config.yaml
n_layer: 22
d_model: 192
n_head: 3
n_kv_head: 3
head_dim: 64
d_mlp: 256
vocab_size: 2048
activation: "swiglu"
norm: "rmsnorm"
norm_place: "pre"
norm_eps: 1e-06
positions: "learned"
qk_norm: false
attn_scale: 0.125
bias: "none"
tie_embeddings: false
parallel_block: false
init: "uniform"
init_std_qkv: 0.0332
init_std_o: 0.0
init_std_up: 0.0332
init_std_down: 0.0
optimizer: "muon"
lr: 0.00281
lr_mult_o: 0.627
beta1: 0.9
lr_head: 0.0084
grad_clip: 2.0
warmup_steps: 200
schedule: "cos"
final_lr_fraction: 0.0
batch_tokens: 65536
seq_len: 1024
doc_mask: true
train_tokens: 483800000
steps: 7383
dataset: "wikipedia_en"
MLP neurons of a small language model. Each row is named by its layer, matrix (down: output weights) and neuron, and shows model dimensions 48-175. Each number is 128 + 24 x the weight over its row's rms, rounded and kept within 0 to 255. A neuron's up and down rows have the sign that makes its largest values positive.
Before each neuron's rows, "fires before" lists the tokens most often just after its 100 highest values on Wikipedia text that the model never trained on.

fires before: "t", " a", "er", "ir", "o", " of"
L16.down182 [140 147  89 104 126  99  76 117 120  94 119 132 140 119  97 139  84 130 121 156 190 147 143 125 152 115 158 130 152 160 150 133 124 137 140 130 149 116 156 135 151 165 126 119 116 123 130 132 145 122 118 118 135 138 122 205 135 163  72 116 129  62 110 124 118 123  99 159 131 107 149 107 157 148 120  86 137 108  99 161 134 146 164  71 178 100 140 137 129 150 119 118 157 121 116 100 165 122 130 120 103 169 106 114 138 157  91 157 131  94 135 121 121 132 145 146 143 107 128 110 136 139 119 163 108 130  95 139]

fires before: " to"
L17.down168 [140 137 133 173 128  91  79  88 175 159 139 116 187 101 109 166 118  95 148 132 169 109 154  99 140 150 134 131 149  84 128 118 159 140 136  84 124 108 119 128 101 100 123 148 119 124 106 141 155 115 124 137 114 134 143 121 118 154  96 127 161  62  72 110 113 112 151 114 150 158 152 154 107 120 119 127 102 133 153 149 144 131 137 116 145 155 170 149 114 112 160  87 134  93 100  87 151 137 192  93 112 143 136 144 144 140 131 162 155 151 142 134  92 135 146 139 123 139 130 111 144 170 138 151 131 151 154 167]

fires before: "\n", " 0", " —"
L13.down136 [177 114 124 178 123 151  95 115 120 142 117 123 145  95 149 166  89 127 104 135 160 112 140 120 112 159 131 174 121 120 102  80 138 122 110 167 151 159  99  52 143 115 139 148 118 129  80 147 168 174 113 122 136  85 131 131  91 158 141 133 104 143 101 153 132 115 124 102 113 147  93 154 137 101  90  96 129 141 102 108 151  94  84 114 145 147 139  82 100 105 101 131 124 147  92 115 151 134 125 144 107 109 128 153 122 141  82 155 128 133 168 122 120 142 127 112 116 119 145 117 120 126 129 122 139 106  97 109]

fires before: ")", "),"
L19.down139 [184 110  60 131 123 140 114 174  96 161 161 143 162 138 131  98 107 142 125 146  57 158 110 136 121 133 115 155 125 142 154 119 121 114  95 105 144  97  84 139 102 184 120 120 144 119 135 124 147 118 140 115 157 152 130 129 131 158 110 151 132 118 152 142 106 148 144 135 152 131  77 158 118 132 164 129 142 159 105 138 110 137  96 121 156  93 142 142  86 192 167 146 141 147 126 118 148 132 143 128 136 130 164 177 142 129 144 134 159 120 161 123 108 102  79 130 149 147 166 167  87 122 137 141 142 131 147 135]

fires before: " the", " a", " with", "side", " to"
L14.down176 [130 140 116 171 131  94 111 128 127  57 127 155  86 136 115 115  95 142 141 146 128 127  99 152 119 124 144 117  94 100 124 142  87 118  96 157 107 136 122 121 120 139 120 107 133 126 131 141 115 121  74 113  71 133 117 150 138 116 111 105 144 143 111 143 106 141 112 140 116 134 132 179 131 165 163  99 147 136 143 128 132 167 158 137 141 100 162 128  89 107 134 110 115 140 138 159 129  84 173 136 114 117  79 108 122 110 129 122 186 117 140 151 142 134 104 112 118  89 183  84 135 150 138 125 119 119 136 126]

fires before: "act", "im", "inc", "ess", "iv", "is"
L19.down189 [174 109 153 135 134 133 141 188 146 121  89 142 164 132 131 117 128 102 133 138  81 135 123 124 110 157 105 163  97 145 134 141  91 133 123 126 167 139 103 122 149 117 120 148 111  69 128  90 143 160 121 141 141  88  95  78 148 116 103 141 110 168 173 102 128  92 109 137 135 145 160 110 117 147 144  97 167 112 130 161  92 153 160 124 139 129 112 142 107 103 117 137 181 141 113 131 127 118 109 140 166 135 126 141 131 111 103  82 136 144 114 128 136 128 150  99 137 126 109  95 149 110 106 138 112 139 147 139]

fires before: ":", " (", ")", "%", "ity", " |"
L19.down215 [145 147 139 102 149 130 123 116 143 133 147 116  55 107 171 128 108 145 149 140 123 104 150 145  90 171 161 123 115 119 139  79 134  91 128 125 145 151  96 137 106 135 106 158 123 152 112 108 130  86 123 151 150 110 113 118 127 139 104  96 172 154 169 137 122  99 100 165 173 109 164 107 153 114 128  95 147 122 104 131 142 106 145 179 116 117 136 153 147 152  93 121 145 110 135 106 114  99 135  92 100  73 123 133 174 148 160 115 151 179 122 117  89 107 110 109 116 150 105 131 144 134 162 135 145 136 102 156]

fires before: " |", ".", ":", "–", "}"
L13.down64 [150 128 160  84 149  95 175 131 150 101  87 106 157 122 125 158 126  96 147  86 114 177 114 108 150 131 104 109 115 116 146 120  89  69 128  94 107 160  92  97 162 109 102 168 120 147 106 119 115  99 128 102  96 155 135 135 118 141 124  89  89 134  92 133 138 109 113 107 133  94  88 138 108  79 122 124 108  93 148 162 119 146 120 120 126 156 178  98 138 160 122 166 133 163  97 112 118 115 138 103  92 111 126 129 115 140 108 146 162 147 149 145 107 101 139 128 129 159 119 104 146 102 116  99 145 143 134 112]

fires before: " the", " this", " his"
L16.down76 [104 121 104 141 115  97 135 158 138 130 151  90 107 154 116 115 137 123 109 107  76 139 109 127 133 137 167 123 116 101 116 151 201 101 158 113 124 141 139  95 143 120  84 101 141  97 107 142 163 132  78  96 131 143 137 113 124 103 132 171 110 159 167 135 131 100 136 141 116 100  97 146 179 107 146 122 149 117 104 111 124 162 133 122 121 113 136 136 131 129 152 148 114 168 116 133 125 136 136 112 139 115 101 124 130 134 130 149 114 100 151 156  97 179 124  41 117 135 132  99 167 146 138 157 136  87 184 110]

fires before: "\n", "ed", " W"
L2.down164 [131  84 126 107  80 101 122 147 124 134 118 165 134 145 118 143 146 135 176 135 152  80  99 103 109 115  87 127 116 138 100 184 149 122 112 103 116 149 140  88 144 143 124 106 149 101 121 181 109 145 121 114 123 132 101 135  98 152 185 135 109  92  92 122 130 145 109  75 111 106  92 113  58 127 130 142 125 115 105  89 150 141 160 104 112 117  96 135  83 134 137  87 110  91  92 100 134 106 101 125 135 126 159 103 112 170 136  94 104 125 108 149 132 105 163 132 139 114 137 154 119 108  87 135 106 130 141 116]

fires before: "\n", " The", " In"
L9.down33 [115 114 101  97 134 116 141 160 109  78 139 143 120 176 124  69 142 147 125 106 161 111 106 131 107 116 140 122 130 109 110 125  80 116 176 115 145 120 132 115 183 161 141 111  84 145 129 111  84 112 116 107 113 152 132 117 140 141 133 164 118 113  93 106  85 126 157 133 142 153 149 127 139 151 141 112 146 135 119 132  94 172 130 134 129 126 108 141 122  98  78 102 136 112 133 134 116 139 188 122  47 120  85 133  94  93 125 111 129 130 129 173 126 121 167 132 163 129 162 131  92 128 105  93 113 173 101 137]

fires before: " |", ":", "\n", ",", ";"
L5.down202 [ 94 115  70 107  75 115 135 130  94 133 166 134 152  94 103 110 158 172 110 143 123 147 111 116 147 143 106 101 115 149 126  97 128 146 155 138 143 128 170 126 101 106 132 101 108 135 107  69 127 105 157 144 134 119 107 130  68 134 128 139 148 123 129 105  97 127 120 175 126 100 179  99  91 131 126 180 144 157 116 125 142 142  97 126 121 131 133 152 180 164 125 100 126 163 140 124 160 124 176 153 121 137  96 139 120 129 115 135 142 128 165 140  79 136 131 138 137 118 118  98 192 109  96 111 119 132 141 136]